Weights of a small GPT-style language model, trained from scratch on English Wikipedia: 41.7M parameters, untied embeddings.
MLP neurons of a small language model. Each row is named by its layer, matrix (up: input weights) and neuron, and shows model dimensions 176-367. Each number is 500 + 40 x the weight over its row's rms, rounded and kept within 0 to 999. Numbers have three digits each.
After each neuron's rows, "fires on" lists the tokens most often at its 100 highest values on Wikipedia text that the model never trained on.

L13.up686:565486503521559475494502511501516500513510486549521573532566483480417492524549530496507529561562475502464491482540507591409494550496557452488480484494574490586436456500444508490451556453458457485500554473559523505507563495517499446447489505529530485499490431496530467540422454546547508571506477505532454489497431468456519516460505538408487494560521463513518533564546555555498511492482522473474584555527504452515506496522502482530518449507489522491550463563399567521488498464564530496516453507484450456510436462436531548478441469512476490572526562537488498456512507441502555511
fires on: " |"

L13.up1385:514499493518509493549553519530461511425485574434475510552563532506491483479517610490444402524423553502500548476542560486469497506467502477455470419563473552589551415554405568521421552526484510547497455495540484524487534482483461511457479527511545532515466554506538443517469536487509485590495533547435562552486442533456493606518430512522539493499519523459491457514528510571483446530477529458453452483446474512460505517515448460554512491495513529539492458436547538477507505457528432470504433466497540480564483515486411483557496496525452567479540571486493452500554443511505533582
fires on: ",", "|", " to", "-", " In", ";"

L10.up802:570547466447505476455462480470486485489427511502483475567472506514523517502511506552507529514461501470525477484531471551522508542473483510505535459475415454498496530492480496537546523628452500522475474523488470544523518530462476479469467565466525456538494453491510497544512524476472475483532483425551485531488526412469431491601507510541514497531446473586517457521499476515526494439499531473476547571502468587546586536552458494568443479481461522535545443576443520523523616517549524482504424440525472476459480463427428446528461486521538518486549519496567534529428523549513548552
fires on: "-", " "

L13.up235:530532466472467490496473481474496531418466490515503520497516494462482470495455544534506564444560510460434460510585484502523474528483491416509503506533568437566538469518507506442487543481529439515480455524557483486536424477518443439483467474475526537517553491496463577578514562548485510573494501400564478544494499443458548471470527587524466494487451577549531503539534519495441470528547561464577501450522473535426528506529569463573447474411520494540525480459491475482545570468587479599541403446524489484422555481517513559388498509564492503500526547482543454532469531445572486522
fires on: ".", " of", ")", " |", " in", "N"

L17.up1349:501531493594525462560507440508549473530466453515477489487456526525509490472468482469507500454513549457556490523551590455480494543519547511448531468510505500503477472547511509467526527499501487464464538539519579567545484505450514558437507489536488432507504490480512560508484426486508462515466537466505542444534535435456487501474494507480482450447492490459547555493486437460562462440512560494493505480535505535512475503464514484494510504372561427519507497488465508440496488487480576506645481464492496477552509499547478498458396538527481484548507484469521461518512510472458490406
fires on: " the", " (", "-", " was", "|", " at"

L10.up1089:437480450476504474523416484575489490488467495435540488489502476485473421458503509524571542477494470510419529594526493464509485557497481475363502496506524490439501535546439568492537526477526532473515437477500525515569473539530442516444544535560490530478491455484470482508466477555531487533511533491536500456469550518537490522430563582494400479531528452525495456478497507497498530595528532428511500464411540483480534494465580474446500526546508502524524465476476486475494539515469558471466474503509472473549528522417494485366532484496516514437480510528457455518475442467475509521
fires on: " |", " a", " ft", " /", "'", "–"

L17.up436:465446509487469474552539503430516537533540458515495519467467483476431532437504578501493497562438587564481560431481490506514444493463483495452461501530544455497536526545446476461547507469613480547502469498522530509531478543529468495531533502545470551491482462472555469473455489527555460546499531549542498506420545515450463473496517526501477515511490536531521451468566489535521545501534553521449504517493580419507566529530522487511528573537492450537577449503475429519511570482516499505474526594580460497527530555508431538443483440517526501447461520445534467555489505449544510459
fires on: "–", " +", ",", " a", " ("

L13.up1209:444474471487507476431472565503537522499543513507504517521505466474499451472482442531509546551544555507400497490507510495497495527547432483452505472527473547505535479594501541531476594456550545518506539525561416491491514477552482517462586531490498502521450441507426595562516476482447530518557488522562488590467511467487451498510522481479483461535451403524506569561540528505527515452528505521567439508483561572456505440455465461463464545521475526448564475495442512540498534443511555529514472479455480454500497478417522502517495454506564511496553489485535561551464558450482490460
fires on: ",", ".", "44"

L13.up1174:476527473514459493464513518441474549466435573524475487459457525464510443447468478494474486470519504444501457516581523565530497494489495456494489452520454553560542534567457427447542465496505523463456519455510549530543429542508417466493446532465491483537481499490446536537428488451428453526483534466551535531492519490509542509503503513521461471443543430503509489542486520456490500515512480420453566490520530501508575425528553482548531501519535410489492511501455532453599489476567507562524403474516458575468530498513520521481503482584514540539457441476476572522503573484533520564
fires on: ")", "D", " of", " on", " the", " in"

L13.up790:540493550529495492474476539502499535439443419503550558519529510507520488487455519500536500505467449500504474584545559490447479531476433493497490461497469502490468520498470491467573515602491510547481548492468455532546497530557462557508498502495487501505495472453441488456512450476545506559537496550523468536542518487481523549516481468559425496487444531530468483465559572533502556500490432455500481504489481471540490496557511472515513400555529532543514541507478574501475480419539558531535410476511510549556468506459344501520517504530525517540576552526555521469549426482502551438
fires on: " and", " &", ",", "-", " or"

L13.up441:556526496464522487420475552515497497513466410587531574515478473532508472476503484517526483496525475494438422555533524525511494493474447547437495480477496538514510541444537495467495502555510439464531455471450503510516485527439496534542501541494484428519482506581439448574493472471541458573486547520537488505516567439543553494478425498557463516516447530552457493520547522542539485505501509478583471477498469508525591545528426474506429475516463579553525498593506577579466509426510521515582482524524510511491469473504440541537521488519557548633584540477557513485547505480554528512
fires on: "-", "–", "/", " and"

L13.up731:502518499553479486536541491527518576415502486528559514502528437453517415455468513570560488464508454514502489560477489518491409470440502455487501509418442457454510516492529511561499535455516518500489484498490497417519550489532467541450504480510440529451492487474499468481500447485508481571494391467516545591492494525520532502463439440456481505497470552511499563578573558574393542500518512512527484517493520503480518554522495467587504504561490518468439487556463561562555468545566526532504491461378540506503461479534536572481463500512531545519506531463478483453480571450599577501
fires on: "al", "tic", "ic", "ological", "istic", "l"

L13.up519:553475488516540488493480457538531580402514471408546502472521521507550494450444501469553507453506519445518527538570446503532512489530480513522449526534487499561518507422422388494459500532480500466537468480403537559559458502471538424498494505484412529503546513456543545525412543503474512476476515456531544573494471511505549503470437519496460482473434457511461526495520509502482459530552475504531525516547476517469646499499535470582524514525465485569517470420468471495567593529573501473501462446526530424430501484449502465486450551504546556496525591430527520439405542488583503531
fires on: " in", " Trail", " to", " from", ",", " |"

L13.up1446:505484564556514489484502497457476490489488533551483579519421466468505489503446500510513528537617522470487526502567514465461521566573435509497551432548497478570523454501528439486515542484548514502505429529455485542513461488471523441518532491570511525515460456533426479464484477486444436535428536474519473504444462471569507479442542538512438487473535530523456551459511480528532473478484535533483560472519487513521540469509503469494539431482519480473521537489397524466523575468599526484503442556513496528594462456464484487490526516569561562548455525445553409533560526486463525440
fires on: " and", " or", " the", "/", "-", " of"

L13.up1260:513426531513510498502527502457517523481495543521511475512493471416543488497517502539479521540584460538501462554515537520541487436436442460491543496506472579491557522562406520452490537485533454480482486483461527503439556552549431504491498451492461466549501448559474474551528513501462443554565489508538517506541479545506515550519435497458449437506440561570517523502509499529489503460515471509460479491479544515503577446461473442484524524531518537513483483494490523510590522440508536497470397465470485466488459521428495490490473551469499457474548492438560556543478543445435465566
fires on: ","

L13.up955:578497457561432446498479462477483546393471512478512548419535536498502555539524517430523514466501477493545591510554579540496521503517524533483501513510506498539507487499507381481552507517449463514456508469460568542550542504491533511428490460534506504529532484446552513515475501512451504534441475435525592487514509536500509492545499560523337492528435469512573500539498516461499520441456496497550529476550428585570565467524513464566492492515542470558498472547487535456523587529479557507506526580543473524501527512455385474526523537504476508512533492479572486454525497499543561468
fires on: " (", " =", "|", "\n\n"

L17.up584:472468518476506502516498481515473522529551532486472449487484492455494544489441512431558474500569476574455540530547490498459504512518474472506472527500495489486549479495454478488511567556546457491496537483479641484546521452527512478476546477480519456498404457569525499512578472515512529556497523501510471570446537517458544542476456559506464523480462516519459574438503528529472543543572470454503477462447519443512553484433538470492503423546447559577480480541459491511503457473554483507423451447444454562509455509457460535474502494504592466550552506499570597487479519470499503509
fires on: ",", " |", " was", " as", " has", ";"

L10.up1176:506504533484480467521523441457546547496502446460527572493441526507395538518632572498513459509595536423480430530466554512503526499471484470525547474524538480528460423454468469552508583472491477506456504527468505489471589474579458466524514507548539506499411498467462461552451527539582506480473508512565507573506504495494533494555525564565500465559468549478506570499544458527443471526538455503443463437462477466507499511556377487483538453581553520525495437479438465485446541557526451545472517530466478469461410554521548544546539567483580504503556526488531478505469461554580542518
fires on: " |", ",", " which", " is"

L10.up636:596497496455498500464479495449505596508460498571515537509477542499453459562482554524514452517538511536453510503484497521466512522489495496456487527466488535529519529517512525520458519592495407482431489453489431526502521492543459492440508543508443474561525456485532555521462531432434507479520440468557450567524500495489482518544439539570439401504472480472557531533547511518476466467443522494537487507483546565524622493498411470482507473474460458487533497532456484480530552489528508495532495480488531461548466556440444506554504528486496467503521521501540572559484481532524496576
fires on: ",", " and"

L10.up312:514529436541481474450505482497461502464475517554537501545511470500443502528473518565421560428561473481494575542462527462555487456500504470543538476499483482508454536523522393537477486542466505523569489486469541443473537473567411554472488457519510463471481520479459467416512524459535497494468434474496576548467542525457555511559506497531494507508447523491442542513596498528479441487546532469450451463526466475467478500561454473563533571510554556537495500534532565517538434502484478590506495552434521486491461435476508476489418510603427581537516534420507456430502526491476553505
fires on: " |", "ic", "|", "istic", "ipa"

L13.up1296:483458498537472494541564565446520545466502463479603550444521557509419499512462531533464492457495493526494514517559542476460523592510511411434538385487500414502529455467505453568575561540489505490385509588539511514491490482452485450513534531476559494488464498513537512492493564499545489482495589524551467515472523503458451518513549442493429541542488517501528543532531520514502467496515531470421536460446507469507474480502446468514610498472398570540513520495482493455521541487551497486494474550485516506548434503515528554450472528476519468551505448516519500457492489478499490515
fires on: " was", " is", " were", " are", " |"

L10.up483:445551510496534466453487526474524502482460431533554535537473449521467472471506496507593531490474452477507468464513560446522453508456486468472471504478444533532465535424509546543580493615539473496451514473454446542503503493452451478517475546414495448477457474391518439493526460480546449477506512518537508497547563453505529496499491500562509483513426492502521472571554548524499543502545520476561466513503485470493506538488465489547542489519468563482482518566466552566510529478516522454544395453536493543482500477505449526504527465493496533508620480546540445487543522507510518597
fires on: "-", "–", "/"

L17.up676:498544522498490486506516543481518487438521452466528496470538582533477558463517539570480515502471438521398482478571482513515470464465551452448500484479545557526527525570465492496461524454536552585497515511490511499456558545524520443428507537562530561548467479569528499485509532482474519503482395562551569540534505548557469532553495471467541445442503507500490456489512550557491450572510419392499557456444487539473511544448514450539439552482502476527477494538502466446506536546510405507520456494496454501540560483507462509508405448533486578532476512489525502449552500490508513482
fires on: " |", " =", ";", ")", "|", " ("

L10.up1166:550498464474476473488529496489495519461546474417538473414482497512466427527458507478470486488479439506479495572506518548508506583588472468469488473521470458501446505536505471490488481538506419455551501510533456532520471456558447466459439483515477486484436501471455479540433554513488483562461508461622519528508472480516537465481444403539407508437561494540522515520482518421465497533550540502539472449513557482489499513575535481553505489473570562561545445536492480454521523526538476564514534478488423559483464503537532488414507577470485515415500472444565471488459533451531510487
fires on: " in", ",", " of", ":", " within"

L13.up353:502450503438477453494457486498581467559564417489508541455440515444426475469480483474522495488489484508455558447516461526468424490481453526470528560538476468494441504502501468438524579443544415456501520546539548571571557468543541517427489487521556412499479408472483446482520478549485546527543474503547483535488528512510488483540589535513487450518499521449419463520542460482544501478446507450425491574489564571519529498514522475547540501516555487512544525525493441446480502536452504433552519549493483450541531556479467470450539557529485533509535546447493461545445465508493524496
fires on: "_", " (", " Good", " |", ","

L13.up177:584531468451524444510512489500472535469533495479519518445493534542510458512577504459432562490517514450417457455529549519485476406519466453520451503452470496490466474520493505532449505494479521492508499462494515488576447516529543453491506536495514469408545489561519463483414440500454460558492490519532485430460503501421502443449506484493468506576446459473580546489538473560525483562408511460542535474505492491572547523500487481479584501534457488491501537495505549494595501553534540519473505473470512478535448600501520487452416561498534547518499446539510552478513460452485521506
fires on: " |", ";"

L17.up1026:461462492480546500543541585569497476460532500484474485488423512497465480471473553492559471535578502473469443525506522476440487509515481516483493474499499548478448435519430508499520539555498516465462453492486488462533466418603406454547494553449522521492494478498521497551489496508467501532456521514475530610449513609522550542482489515586523494465504465489516496489557553509477529505461498486434563502531461470499489422525453504560504478523466473510507478524458458512511500442537476514491492511450468530487449562508430546479538460478581578440498412495517467464503540506576518435
fires on: ",", " is", " was"

L13.up437:452503562544487465501580554453498481450480493471521542437527459391509456486479500517482469506588524507460503547492513500523505526465469512491473526458505562552524500542465493485510554495482455532538489482471472481519489521592455523435496508446462541555482498509549547528427498578440395509495564560546554500514562514528487492577485573501394497529478563486523468470546538450492529522519477539498511516466476475454528509427486470522520474438460555521488451499459553383511566475481561482526519558492529483547536497520478462555488506532537463509441534508585483501511465440484497537
fires on: " |", " .", ",", "k", " L", "cell"